Weights of a small GPT-style language model, trained from scratch on English Wikipedia.
Size: 14 layers, 7 heads of 64 (1 for keys and values).
Architecture: RMSNorm before each block, rotary positions, no biases in attention or MLP, untied embeddings.
Training: a variant of Adam for these matrices, 567M tokens, 4329 steps.
MLP neurons of a small language model. Each row is named by its layer, matrix (gate and up: input weights) and neuron, and shows model dimensions 64-319. Each number is 500 + 50 x the weight over its row's rms, rounded and kept within 0 to 999. Numbers have three digits each. A neuron's up and down rows have the sign that makes its largest values positive.
Before each neuron's rows, "fires in" lists the words (lower case) most often at its 100 highest values on Wikipedia text that the model never trained on.

fires in: "she", "it", "i", "we", "you", "sheikh"
L5.gate24:537442566566500536566491479410533518458542495455467469473524566491549445426531550548494504458510536513540598460540515530547556400376467511454536530481416554387527524476527498595433577496507518519525566440524465561473470436381508520483563557478601522582491456527561508488522506521454546489499572493553510531582585500570373478538467452374587448436513549543576539412514544466449591512418500461460483459494417531499547433606534492444505496423451429560588604439465566434483478475484573530398602508438571518487426604516547504462521459496474446370476470477512467456508399512481505509484536498473543446476435504471408550464404529569530453578505519537535557610582434516553535528573438411481446514527550568438545508439522531453510471569549425498512518516464446483529517423475475
L5.up24:409400483509482398467566501518486513417475556562535527458483470491526555525400432550567553430580462533429535491464499472497441530486544485551506450499485526524442520430512368492368492489417385559409510480406615563523461506461544466415540540476400520477472544530448579539545534421498453428514495471577409558495514544479541526487475604536491487447467531538551452506419433554496467478557544484510537489514482516511525552530484434493432531439426483599502572413575514467466549503440465495544470453517616583499553588485413516463479555473515502496589567582471517542498393441447527466481498498585503493555519487560496568520502416577536515497454461459483502531536437486473549440468505441481435423509488441561533413547562469518450453435516456457484424404552483471546554530473431

fires in: "on", "up", "with", "in", "his", "as"
L7.gate434:513522507506574447483545549526467407441431527501514470558473489523470404582452460457499498493527553473505446493551499430464535488530535503588471453565545600507497471542543495497477557484471505505529467537511502472560507449573479548563508521606520541545519518469460499499509514477523492607495490563519458503525508528535496450477547418512488460441506428521528479398535540467472591587434522422416441438496485426472483523496421466526510507397434500464446530475455561456555540504493560471510400519535464446455441407447476466511519445475375461342421489525501521497535548466563545516488531518427512543577490506532377566533416495515490529478444593496536448472455541441541474429506480440535494480578484423472483542444429489519457537512518519547568504479649541494570497504516620
L7.up434:546518550493525503534486509522537495545562464524553428475495530559434463628492433443480461451487504439424464481496535445480436574449521539465517457455533461475491520508562410528542518479477459579493515505508524504522542509462372574472504460611413522460554473482523479530518553465505518562451538455479539520533514400463494464532523441481484489527485518534446463467470505487553493481440541536539407517459481479505476508477476533569489453562460464458516593432432508549485558478556476606532527488530527440521497442476536527341533501486563429517601569481479532444435443577527468453605416499453503555513504453417485473387498485588388476512517452460605541583555516504479405494492439491489512523511477386478505451495500564521456541549536533420410550542461467493555387526422453

fires in: "in", "of", "while", "upon", "to", "although"
L10.gate674:466477567499540484436523458545460499394525482595550448577476519592515551519481611530640555507479468500404487470482640521497428546430441565497532501482403509520561577479468485405462520472437515385565512484451535496524588465465402542470425513506454461386461455493432541418502464529497557471487508516467561480442512500464506492535523479506417488472511461468474497521519491531459609514499495433521493484591490542537441523517551526469473516428471488471581425518412617545613558481537506526586536538479424510484521511553525457454625514503482501520524541517378512503488437380527475455548570516438456483602518519544562561532528454432481480521455487427512484555496480432603509528479406457473567540496456526524462473521467527516473434441514523421495505523527457468449555474515441
L10.up674:558566441545465564423525492540450453423520525546553503512530553480523472482566408532476522576559588511491549389433512532538556514392569537487499525485496492471529427452512582495525488463537445552469504455494536430596545448484503469494577537448494437451495570551525464410545540541531511474535495580464517471498483563540542536551483443547532562454501529487508420488515543524466534448626454524514390505422486460512490501514531383523509517476491434448465450458462461477448468494517482543528516471555492514520517471441540505523403388436521556519618501475569538553466519432503452354485565512517481536372516488434421531489565604649546519461423454518532442566495539368467438482514605485490516473490459487462460562493528392590426568495568464537508598520555499489460545511404407

fires in: "until", "however", "though", "from", "although"
L2.gate1102:518523444397408479494567476493526487535506468519507407489554520480480474524545551416464486505434489491487559428553507479473492429481467489530464514508524404552522542576522613536527501484504509474489505596527490570503464551445559522452382554440481495563564523588534494542495483620469529520505469435452529547446507540432511422546502443487549518461480496536442439528584451449438443505505456520530533446403495487483503515537454491452510493540460491531487495565470504491492542505478509484464531562446402505464602470488646503478426513569554543482515514534528478478502543473466503536473479502441589481393522397523599457434512500425475563482410424515508434582473449457474561501597473472537487595525522556510549482480554484536510447506450550547485539537481499537569540464457396
L2.up1102:549506462527432442567584511471455417481505517486434479527499522489546533514546572399492489502473484409492416568555547489513469595567459549464557536414575477544478525535455529503423492591433550472556520517536531499560535467460523483543432466530493488493499517597484464502494575438511430481493544393526544479420414538489422505434483502493462447473584533523499487467472411556441508552561567435544524568411535476445584457491469509466501538502546519583477507551531595436464567520535518462492526544498498456438500466496528557553484518558483529506465567441571427521465493512462379508552467521506559457537441481462564570558453570529478552492527482587546500432560457524367485442539496480548542518417501480479447470500544580555511461459456494414564641447543443621465497566497480

fires in: "to", "in", "they", "insignia"
L8.gate252:507562499436392386457450527526447394468512551576495580418506490513497545456419565602519480503486536495501535480546523534547525567421521597499436460494542538508503544560503590490459512634530540458524551484575472485622520482578451484513610558498419450587491501510517451535460446455491442519522536534530545501480515438497507488453525477410504463408383546496585449463528550517493531528580517475454450504579460431513492405539419530486560462585507451608513539529568610497446453438553506442375443517525509495566521508481544598502563560530474527469449538404607633491464457450492525540504515454504456465515473517515428534493547437385549527483540472455501517493441515476456493488484449404481456453576561429539511521508442366567563395489482530580475465532555470532542509515511514
L8.up252:515550472485464477554439547530425447461519430600497550455457417583491564503468536443499496485573482442465470418557517493518542549450528561445598498441574577525546595495480561514467501507468534504521555570485474531461453510556483437557581533573491528561428516564525469581474426422562387495390502506549378462581568499485528466467410483476398442506457532518583525443497535419443557459491558451592467525441446531546532574522428412542536485531599456520548570454416485535526521463530495411456524493525550473526540538520560492517546550505539456451438559439470481420419510411455491494448479490498548468497544595525432517554531538447523480432495396526517527387435513524499560467441568463547516483531534470406550502468388483533466467494563593557561449459493434487525616522513507

fires in: "than", "while", "then", "named", "also", "called"
L7.gate223:469496535561550420528512414519433562504439467524531577488528578441521542478468547536545545554474523596476539541514471555453400447522506520412544478556448459620571538506484543495531491571428512497459500494475556483444487539598466542533523491484494482478547459513533490525517502456464499457513606493486425539480568580567465577533561457578492523519489519509534487437625445585531488508596565403586494455432466512568557441526432468427461441539493468532488534582512470523547557455519509529461442414592477404522540502436552579458525448517378502479447449523501478441461448452569496477570590524502420387432593532587445432446538458533444506502504508508478480594421541492507476509558554480584528577459503515566469415485436385563407524507582537565597536448593451527423510515486437
L7.up223:520448497594474506504491526493432568552503376456500527528474568526575601540505518484517529623493526482485567504468580517484486499564463458480492455556472475484450511490455538513511475436529574510584505568447514569491522428477519530562523486471503496411414484526493463530516454502401499528519565476497564436542608498420505491554462522584518568500486536564444553422499550522563411546451529441565534497496476517530517523550485524442509495519434490577505558599496485400533597387635446568558552474588453429490485493570528518554475555573547607464500458556477560511529455475507464492586633519496459499491472478597520440568480516509541617559507487494461468491471517435540462367533512545468505500479466565571529468480462414479476564508452562564488517447468515565495478553532463

fires in: "she", "he", "magazine"
L5.gate22:552546589460497526507490615537400509504534535579536530579524552557435481532426531423560420484539528519438478518602398437508436501452519490551482488541520539517509442450568460576423537595522391548522441504537431567452454468492531580470509577473516443485442568520562466558575497522488501558508568503486492546393501485499450493482398602515411524539505517424430546503508538485420591477402597432464453528495540430445668468517516532493544515453423434427494513480591600527502469620484501594505535465434561489459404406406461439518496520543511441408556550489449540459468448470487512557488581564490454613576450493511522551531460409458563491535509541451506519498515478525489445440522478495502460497490533554474499487533459564449519471442522448571492419526574429539493402548447639
L5.up22:442452434537571500518509473422465561445488471509425582459523481503567514535526510462566538515484461522463505463482566507512511426425581438563463563544431521417517508455460418441519555490475422473470536560524495530507450549444464489512534534441506470487550554547511520496492530388482472499464583562478389525499546527451445529455531518415498485438491579510625409564448528500422432451510540499508503517491448465558483529484580555578449486471517514588559540484453435391504520598466511555480545488521584579596526606518486523565438491470540422438420546603531413646535505458448511537532438403510536510506515580482417505497526518549511518559469464601430456432510451540507424493528494510524505473432511488525477515474494533559495477499516446467518600515527420422531527459533368

fires in: "of", "after", "in", "by", "began", "while"
L10.gate1067:469530508494584542508554482365458495522564432549550579483472544537491493475486596382496564462541504550473458524568475509427420466554562466582437482512517522502483468515496542530336436450488539421469445565568617375488543464550417526509403606495474548467519510529497555451425515443449483380511574603476500532562464535559450459540561520442562523570462539492515454521564511560516502444571512445494515519540468521435548528543395562512517408487479438518520460387518520492455515424474492513482540528527525466524478519506430452419531499409431481471465515454541420584570505505577508563542475530514440534512457503467417502661542468498402487481513536476431502448467531491457452499576604540554568504519480465449520381536470478523481503504500478546553532501556465508476458552503480
L10.up1067:584565540534564432495524529494465459500510356518635515492474522617549443530435503533514415342509565416453442576509415406497496469474521565549576573561399483509555512490549377507450513497406508516433481567535595368593536472422434552424442544520486564545491482563470481449533564500508504514459542519469570552506468582460422384563539454441561424510427487522539414492550456502511509411538489457458471552504490476483589522509474533474492436514502390479448477457556553468568544488520515546505509477523482514546467489536451454453406437506431539492407524409545447525544520475557549542572441546540450554483510453447452616562559438504535450487495511424433578510546561584551460519487577478546485551449474481458464508490504462493456522445521443519451532563607447572545476572519476

fires in: "company", "club", "arts", "renamed", "named"
L2.gate832:481613460453530505532554484486446544583478402578502510456465576534457513445520503470405355494510559448508509461517527562411472469490457587497456472478391495482496513510620529481441507568414498487528463542498476412462524538548568467461445511445460506501479405468456411522549440567519589470474566534538440463428473383471473478543541489505608541490454546582518437462536468483495540425508432462468428552516506466466489596411540479577554569500422599524599436497516536447436475402507544459538471483445566469513541446460451527553529522465503536500524529587507563549539541532565534376505569585505494549436504489454613511472530466472538487441470498524447486546502514452581540510497453558534469523448427556480495437539415440403495480537484525454535422456482570458475416472499554
L2.up832:575557437425428487501538496525511535624582556530480516480545617441474486491571531449410505563486508452576596537519467474489479478488524475476542480496453496481403476514502582497544501543503567512552458470529492561473554446549500547441459455479428440502491545495508403509426533579504583585589415499433442468417483510378547503538446542445476539578523550610531439531481493483567557510491468522449538456524438473421471549381481497488606534484459567502559457489482549554569479534557530440504514459504529577479506525436528463500533599587549610558447435517514604469485578483469556471411500571489485555439555380557571480492500530480502380458562531496422573603535577402537551573518428551441398499512463547441489438438414509461495486509502539587458493504416580504542434577442530

fires in: "james", "david", "robert", "william", "michael", "albert"
L2.gate1029:526515472574519468541447464457551564521538472431375569524527512543531461402444502469413523557478532552557553480492459436537490527450432511477574421582560591472578590479468565457532413486451442531594486482493510453585409479463570606488575441504505555457499512588480487525506565473527513532408472492481487432453564518477469491600459441586510571476463528518531511486616582436488422630411507504469519562550449476481443478494480575515573599480563521486465502475446577452457539537502492430369430505506592512654535512452493517507529568525534533525523467589546504425428464432457467473549508448547596454491438499527518501558502571523464480575483536574426503430502491466500536509581476482455458502562574511540441487488536378487533465472431455440473594427524544516395508484411458
L2.up1029:376512555486549456564470499432585559420519459563469518439552464531527481509434499529487458450462544462483454507489573480432497504581503509559458470483487530500544533458457541574499485485473350568442500431572625506468450626524496451509475464540519508469562479482538488469545570515494418508514495470483446495442528465491571503494417455557519409464440477447471551471559526534488455574529494418527471580567503439464517529551458500561483502456606477553467474555565449519410436509371520390556573440539499504576484491488416642552595496493453493501584570455501465453437459517498475478575558435533479537587465492580555581556486405518420499474534503481553455432489502602520502577446513483524519491516551448619502550536553494530501524444497503445550474478595507546500448495548393

fires in: "william", "david", "robert", "sarah", "richard"
L2.gate1156:447479412474464551467438504477473523455509518462437555496443576466608522387458505465411455456511505561500498496522491477406455498462511448547562512622546539562567528500462583414522461479476472535530508512492622451506435421435533555514575509519481571480482479604514434459508611475540505514420510524463483452452448522514521498558487495588485474486459574465502641554540518499562401578417570493484481580570483533452434501450495535513602548480608461470453431538465517455490518575541444478458467415525491455585494431497508519597490500505544583537533484613490473413494537468497493490567549467574565521542421461533487527552502469584518496461475613544476527480504498435535591488578516570556429410506527492506463463526612452546442512401507530471475423435533573522462520382446495
L2.up1156:432506511484564583546540532450520494427458531499469584550501563532585481480479496554481474410464533535485499514582526537445471499559424498528546505468579543528553586449477469457518501490414368530468481417509596482523467579476538545488556491550491487496574493593493438440591586426505471555516545470491486512439524503489506537480466412603448418446417471502502604515598481475485463545488489399506493531587495432428541506528430439596504566421604497468506421492538455478417506510492511492519505493449582557525466547547384616482529478427474455428550494516483460499447510409550446481520576520530429530583447477585458532520463474512393533499525535485566512356538513513465517547499530555568519415526569417585528461517519468440391654425508484511501445435601497540413473422509543

fires in: "in", "she"
L5.gate871:476464572485556540482533406500492430467414489547460513449462551509554541415587499477543453521463547523523430455547475587580529480502449527540425566458418490492519476479452458489418461558450509579505523485441540540499621556458509547488408530510447579406514428530502579456494536523456461374427578439483532492411490507580503412597502513462576441492443480449520559423500554498502602483577610465464418607440452492459542510531551519536503526518460475467491450444520545548525554533524544564464578444547505506518496401440499479474534590413498440427547478482465510494434397493506499530620578483439416479566530474473494539494452447556421497492547421442560552505513530479508533556495484446486579505456504542555488586456597553452472498567547598486540546570550519451462532397481558
L5.up871:493533551554571579384535542514574431519508503530530460494506491463515478413563449543403525475595566516497484554507525535494523494523528551557552543500438547516448430453620414510553520543421451496515442451417481462535513511570525589548470521503505516467501480603457573525478563512473523536440520482525482546452540508466454405464560442375518468520445529486461480500453550497492572457541558488390449567457406407498470553508587496578503593592488562507465554496408481524526533584522565550433453477512407514516460518406560428490518468476498534440456355499522508433482517486532546510413584491471506575500534479509536434558502461562495416522409522409463599415468541540558609504487557416566573562494461426515457623511421443487521453452596555543519490479590531503531580483511532

fires in: "in", "of", "at"
L8.gate618:484523465500598394434437522431494429529438575378576507548489469505449516551468413412495416492451520542590450540503640448442512534399521483555456524532558502526496378544499438548552421491519540614436552523484523356499473465486571454519485502535633514479562457414525478553502426465474585487532532531536546480513505508552573462612518438514535524465516468457441565478486532537536611480512423551473416464529442419473469402456416461563444461607517448484486519437548455517454490550509477504495469518552416466483445519520513533498429434408425506510529535567495459541513562596558491541522498593489595463491466497495494603537574427516599520490471434494461483390550454506515492493473492408559448487490474578429401493545459484461516473477519532531539472582542523523452508501530612
L8.up618:514562548457422506467514546574469499530541528563546541495464598566465534374451429482538448409547530506534471441550529513489457480509516470553464459559506376497480455560474527499441453519489435479489463634443502448402480491435440552541507488427429518518482565465508535501462571406534450594576475436575536587552509490536562521473444437556501471447504508493455497605466540487517507560430444546415445547515453542414517475485561471539478537531412423491492435504559600553449572506579495462457580479476466466549490521428497573436531366567477519451571490512478493551480552477463455516507536465507464502505564395425511526490478506536504560565539560470521515542508485555467566523461505474524501328548533445557450482638536527394488521549416529431564452528513528507575502478500426

fires in: "to", "in", "can", "received"
L8.gate471:506504506509454562540570460524470462504506529501379543532558482558468532469611522486505489531460495468543470538581456587464555461406528552509559431552489570488460474598352531443504497478431503553422599434532486374578500527592434553520466517485535601486494578523476500543612579424520459554495601552566520488503546537502447471510505467597599459514490450513456563539488481627519503509551513433453437452518577476510574509526586490503598479526491540616496479470596557527438549556588523522583392490583463533505553503430420431523373505440484500489546524508480525443527418508456601534519440414531510572530525547486465527496575510513561424454496518462401508528497499454480488497467500423525507443475446452458526518538503549478497516556538448548468534399521454510487495448509531
L8.up471:483559478526478467477615539480599519532503562563408587461562522478510486404476446335532417516571525518441469357493567457536486511399501516435557502455400460422471452606455559487550507549492447496465496523573530534554503470471442451448549497530653624507495532480407597519499457468535482493537507486447407500431477532537460452510502571501480475436441464531391536494485468544433501590490484518539391528582478360417528466556492491531467509553477459474562523512569510509528579486492556511492462427467504414578457467489498534511513571607478560445511455519590464554460446444496415556602547537428480449552504468460420585479508527425548537424493533510501624486505489537502454521469435510500545424567479527546526532449429514524560514521477510486516453579535589527451465515480496

fires in: "by", "who", "after", "simply"
L10.gate439:488546483449551461561515487487558438521472413539518559439499528433567496478541495476478495400497499574432453400492523459534551510503415541554506525507467521391403452509540500399471477438562530505445456522510461484508593387490460544451482551503438558522460439490497489512477400463612545474457590502511434473534421470555476456565535441487453482470515437503504470472532492552577510511562408477483543465502470557607491562519510566461541511486515440538472497406422506433551480560529480462537537501534485522540560546443469625495478451438582509499497500415497528575491573494442497593572539401526560496434541524479473481560535491551594462455487513568477595423408556493463448460494534540557577552496482410504448407571514469495522554475500379522538570530485444564550474480443561
L10.up439:545435551589537482428520535543493536517465423557578541526565554507449464473449425464541443505550561461582515459449524458394479504502482464505553474412396539506498535487630495452591507505470479440471508576440583484453487456448530522469491476500459492544495409453533565502465448545499418414529445459539512514514540554490453470520447479470502421545595477515507531491591550416460448484441450453519444578390563474446486461559443487565437480480564419373459538483507456527483483452487560504509543479503392374503390559560468470578524405535499507502443474509438474570500520501543381505491463520510496483533509591462497514545528497549423464439485505495491536461582532469564496524454513432527505463505546437463563523411554498455526510551534597588464437579528527443494450606489396

fires in: "of", "after", "upon", "his"
L10.gate613:457494452525509577410492473424542463490589457426532523579440447510523511598483616431463466489480474495456434451496559410418488477417439616526476514599547480519602520529515530489472411477487452398548492574445491464527418555539478518513482637492536531552570479590508487442526529434526598460536557538525429512518530506538518497547503438502523528514460541480431505552591532442470497392489488482504559559513497463528441508481385460502445536422460574577472489483434494492503558504491569482557442602486546438515583495464496512434482552558461495480568557505470467519545574475530445515458568557429542550482530508457418495524535517505452530463483543491470490538467464466615496597494543468511466377589472440589526495560473473484485522564405494452422490499549544533474519481530560
L10.up613:464513534525503485490473518534488498479473446473506509485477471596437492556492529532502632583474561366435504514461492486475401407513587558478550514436429554506541431438516511519514561444499452493489502550523435494459592469551492507540472545593523448622493508501576492508546539526444533515578531422553504407440423462453492516494407518527502443546447523547492537520503500475503562494558495454524508536546505464424636473501539444511516499495498473502505510555498481464582437468452493451502404598569503447499469545478506578486469502463447472448511449547530449448484499504563468516456552535529532492465579550505557391490506476507439442527552399417452512531567401506545482399509433494477545536451450430560501493533524429389578457466475608441499560453480530490471404478509488

fires in: "on", "about", "of", "to"
L7.gate1181:447442581473456406575547526558566490531465467439485465494556526504496502511488470519498461455408522505446432423521488608445528379505440500479466525530509466558475499526542432522554494462474501370521482557488548538517394468441452478538466490569488425482518474427465461516526536373470443451586458470483483492545618479490558441464424465428531436471487411455494526527481502538507578546445503503532457435566500454420542600456532362600523521492532529448504457430497451496530516474369470453513479522521445539553455487553510475488553476418515538435424485474458409445552496483512563515424418422525555530462495586479393584478490566460472564496359563571501406429462589493491452503500568425604511425490440495438504448490479503595420549488528512459555491539524439509527503489567510
L7.up1181:521485382449452515547502530424523403569487489477513540531515476444514533492455600513581529492578427554504556423428539568406447607541470362551589498489493437449523584562524534546560446485477552509536484570444525530458538468466488532473449483548459500624520489437627480405480478459547450568487556445415482524528584546456599572471470475533537459502572534504469598469507519445515489462506482493520470499572548443447525488499478521587451530492495543486432465547552563497523575420499512480490528521576479457491502492470444425506586445485541512480561558528425576603474494618536432527540549486591486504524542568540517483506506449562511450481505503458474542509531481535490542483483505427529544374476493473554490491570416551509435546419495513580462555505433663468558595523535500

fires in: "in"
L7.gate237:446534542449504473541444466538531489474504430482471539410535526520423442495473471541457607497484473538484545376610538631470428498459519552525455517473422533472472510530424455445461450489512465586479488528504490532517464505498436441550500528478507486540529430459546599477444603438577467534547564465621471537577513462529504496468406485565561563472515505515468436510485537592570510496470562455526498522498429447489463521454576506543419520495507396550477500453516542475455479519557534466548551465506556544480489513483406512441440546461466513439488548476545496445499499525479494333582517456402501587550460572529526515554430556533541491511404414452509537432511568564500552466450513512534445530449459456531499490569527484564533485462499576443490541492598477479484491409581438
L7.up237:535438497559408496508463492453571466526484540587491526586552544570459501513491530486477546524527481465484503482533567453461544497502569584519577499529480426469501411576613507478482543553526444429406493555550430488497459489412504469470557467464531547582573546477478540503493473446525495633485544451554504525526561502471572422466439483539572468402374530515479484528550548451565492561451500560546467480616432464466488529526570471564516512482490431593486492516502648502435484446532569496427463435487430503506419467550509530537512537481413521414565534412558479466412499445503377362448531459458460578429494498613437473599510559572451527490513457528500462538444552406487503435454446534506479553494457367487473579486450479533511447508564586486459491526549496498537413566518610

fires in: "born", "each", "draft", "soldiers", "regular", "always"
L2.gate352:555415496588530455459494517510422464459465421512460585544399547479519411555523434536549484433524506494504513556529563518482494509533462470490592458455572581521531508477522469493458451468476527530507505547523479493513529527559472529570488500521543498578514493498541547486540471488566554450424613500531518568597438570581493566515554525495445398517510465551467507554518464467433571472427516575556512559477571534560527562562482496471497496450527511457538488537555463451489520457458470450588505503514545569496422443559525500610579481509386551459432506490475494552497492380544589457509567568469411515438427537525469510494521434531566551451512456526510550444547548474537432541440554444484594445494495451453559416476459513581496540418558485554513512476514494469409479408592562
L2.up352:495440454587588538488419440527483477462459422438403530443430596478570530521545518408582441642560540448542495463441480493561532613538402573466464556484555505471567458434462448453495552488547474515496479518511487460584443513400512534491603516441566479501482536574445539526506495453483574531536527501462411532502423554452488545529373486422521495504581498512615507572463558394536493517491500502510516492520527426462482478536436513459522446459553503546553498453492460427475437450443415485501421550550420505530434478483515410357466512499501491456562589434491521465393436548490490537444460604525495608474495437458465487574547539422439542494565549448426509562491493431504432448490449487464479621578559574466525440473548451514566538554452522500540502494530429533460548521481558

fires in: "in", "from", "to", "on", "of", "at"
L9.gate882:534534499614473472589540517576512548436570522534450582451435423464531432531517541423510447428454598491540518447578486562508484489442521393488437461567473547484562477507439451555556506526438523580475528551508468484623436523515495463478539506550538598458497485457528555516514564462429528455507595512471569465497554516495492501395521444521473510414438524468550448505488477445506566518530595505552481498510450421601475458456468430565584482476443525479456541588497513541428534551483612428451476514497561409547415463529437530458505521639440490495479502428580608485543488428566435520454462378513422550543507544439431531561466489520516558478501487410453496544494480484410578508517543466500528514494517484505445479538521473460456482495573528510493466544509400397468532515475515
L9.up882:507586583484569459470519521527587430599527509646479507526423421532451548452538533523561493508479484522504510522512585493507523482457581440546412515485383626469565439525575575505475590481552453521431439529569548452534465523571516458512599451471467460459459491489508454496478542400509491398427557488478445490566516646479501467433466459499474613424462533463507443541540437492513475539445509421479531545517436429391461547454475470562528550550517516579556547504531498566357490456534546435468428536475512509454499569537523492564510488579570546579507506412562460515585463431438517494491501429468491445560554504489472520570556528510602470465568518563424573402479510529525485535483501528387573434535502506514510513462384529489554448516429521571554471548495422431521444520509575

fires in: "which", "who", "he"
L7.gate692:466529505443520556595534513560439482488511408520502507601585559531547549488517474478522431437541516535495462494573574524483526525524496439578477495527460475505553518514487472456515475404401418468513405507440428530479452502528439496517670549551405473469556530510464420489490583537489497496559642394541476547547490498541457564501434393570512458544546437504553527595544430549595517491426464554434565503403511570561473536599613432452495540460474416511525444504441551432426496490572489470476406560489494528448432505497512519442503490436498471422636572495514510568557566525442507514480564458516504463505499472566460508511431465459623543512476460588432469486434498546579535505514502457493457543522435476500458523611521637483503529594450410557467495475440481453465466476500592
L7.up692:475555517428466554484614594438504444561522464520464478545492480459459601466390556569467626528475530543583487499407543469438473505511539498529473429539454501471549488555621496557519566453524485540486485489422447415438580460446535466570584505447532565399531533488417432552423496459568505530536586491433492544472552546481494451401457559511515462432551528550534519461485460523497515486528530467465494422523555481418511526532465521477540445581492555503484483612495604464530491451564557516479435506578396589487435561572533450497516468429478553442499558471510533487593493509528502416430495513522508563507438547481546476533484471519549527523474498481535514503500632515487533546494530496578518506335561476533474552491460510543565574573539390564542426572493564556534459473583509

fires in: "to", "25", "rivalry"
L8.gate656:371598565478443463494508466412511523496514507533458550559463471469502478500439478583476518462453546580559508478526468452514489511485468581521534525484428630424457511482494470472384505474473553535528560536418459431505445493526528544448531537535576471557494533503440485456556526501514425416564538520483521572549455378527481604528522534551475440467526421556467514437481436507523503443574466464451516452518516532516507497599546460467601536554536448599533529474434594519498538399527503491483477540511520513519537518447414445557453434455428482378525502455546563481465483472493498490533436490512439594527416490525601562437555473528440588551487395476499429481522490594354440510422487474508491526487495599512516519493571448515528512546544553611490506446466573558476506495570521
L8.up656:430391388509492508426532492492476613537558511487447452456486380551564527464543516393476492514467527519486347450527498535416458558488465543492528400539492490558466455480575414539551508488543518570579460521547462470552529545499509491506443483469565452468553559477431473598482478477409465524505502519507454552595524451554587551520450575516500511464562462577511514497514520532525467467602452456524481458559635573471525483513480536439493464610586629378516535492522523484480517559579497548422531512559519499403445521454473548488515456540465500473423474491575510547633427460443449433473468544470511459540506457625589553499596446489531518485557454526457556507469419529536535474505502452546538455515432514514458522475471459451551477555513530560453491583548498511463576495439461

fires in: "in", "al"
L5.gate673:427512544547477368576504399471481505517542562513441541516496498468448490464498447467472498515468409428492439522540481550477415523535532512544509567589385531557571521483449556458612457596477420401438526500508480473530577462598419453504407484559540551461577442535471416599436545542509525452507448369473512509579518599440483548581496464463532409481517503464471538400509468495609430557520527485542443478546447467430452538600441547523493495430478445469527565477420512449404453454477506451436507564531604438437543467503576559533487516425443414560460553490555528524510377544529473453419502478507588459491493547501392563464529487430382492490508563453489453500421534497540484438457459450604521539474452510546545435489558517539477529494589497491485629490597455492592526476525450
L5.up673:498512475491512508543501389546504528439526453498499539423557474539534482573428558545504458490425567451442536586524422577498478525531476513479376478490532554516459519543557526592515601500490455482397462437531584459556502486445461491448526579466493526595491489527503435601460448416562438516527528450573447511543498595493524491512561496605488438510545499541494473509505429423426445497542500469475495525547486495511480431499484512521512463426540539645486466406538535516449401493556549467437485533501452513472464473526591507452413538484507470446452493501434350512497475544543484510489354504506443553472418528444481622530517422517571500437440563493534373549436512531559586445486551482479547442513496440537541484538560483532477423534634526564628518466398484426435595460430444

fires in: "which", "that", "tetzlaff"
L7.gate1002:415412542466591563574519503451538458504450470515497463463473491481527535517527552433458505597523458470509463511489538574492540365534473453492479541503551513489463449458525449526455609478491510592486442533402537565449504510527513418578451574485519520465540470554451489468526511533515467563487547403516591535460596560572428489462420600435481413546470470462526539555543438489510542578544524522533525453515519581563411502435493500496523405468550436469493410504588584517479489435518497450531439527520544528435408540546481391514449431476508596497474568435565468402638528545514530425505485504500567450526478523477394464517467493495522510540464539485522529511581544455510563440505509428493426557471591579454509613424464477494466482495581504530534529573520513507501558530486497
L7.up1002:538546535493545452460448474510485424574499510487448469403505595608513617526547566471533479423536503551510480533501472492555450480501459472529416519472492486499473605424558612520585546478464494387443437624436470518371484488452611516509572509415400535508480484438529488508661440571547524524513466465540521382467488550488442472419524462537520544464520405541534500544504513491504451539491475502483514569550539513492488524395499540465475440505467489531468421549536535537455520426578607460496466552485495516537477451551597459593564427486511548586573492564511485479441574568505419486521573502486546479531442498519518474524520490533580476463461484456408468422519529448567490516520481527519507564474486487513433403558430548506462554583540507459462463413466423430482520396514473

fires in: "it", "who", "company", "she", "he"
L10.gate312:452433501570454451411550468540496459512534452524484491460555483522514474459582549577448604435511514556494470442488434480512515472522517481579492435516560604555461604488551535531557531523506561621497518514449493497496437482506466486460494544524514515456394529478450595473542515497517560409458465433582577545466541570481519341478441459444475451444524482536516494503498438550545552489452558471555483488444473524454475432430496579367522518553481518506492529525421391521506454452559479518518407502510492469454492452465499530536434411489483509468529520530487495472493431467457471487505577444554443478429476490527512458408614489552573607454505495441532483506459545448589486491473500421601478455548550483555420512540502535403493478566443433510544459512527560512497507437501415
L10.up312:528515516466636588435443500538448463465561439493463508458478540460517492465414450527523627520562479550496418500552494552575528524497538447526514428424484493511494515425495484445515515525415430602471574443520524505548537532559531536636585642533472545479518421582394603581577494532474472518477532487600510574604603495445479497511453510466447527464535505483529528574487461521516450458487416442524617426447511494512469546483564376397518538463497414577527425446444536503433493498529570548447482513582534521481432544431524547511590450542461485581518525523434477523524419438500539497451489484505438549574478513504445394455550461453584485486507540414454533433480436536448449524531588543522539506508563436538571508540466589438471493489539504471561489379493485534539554512497453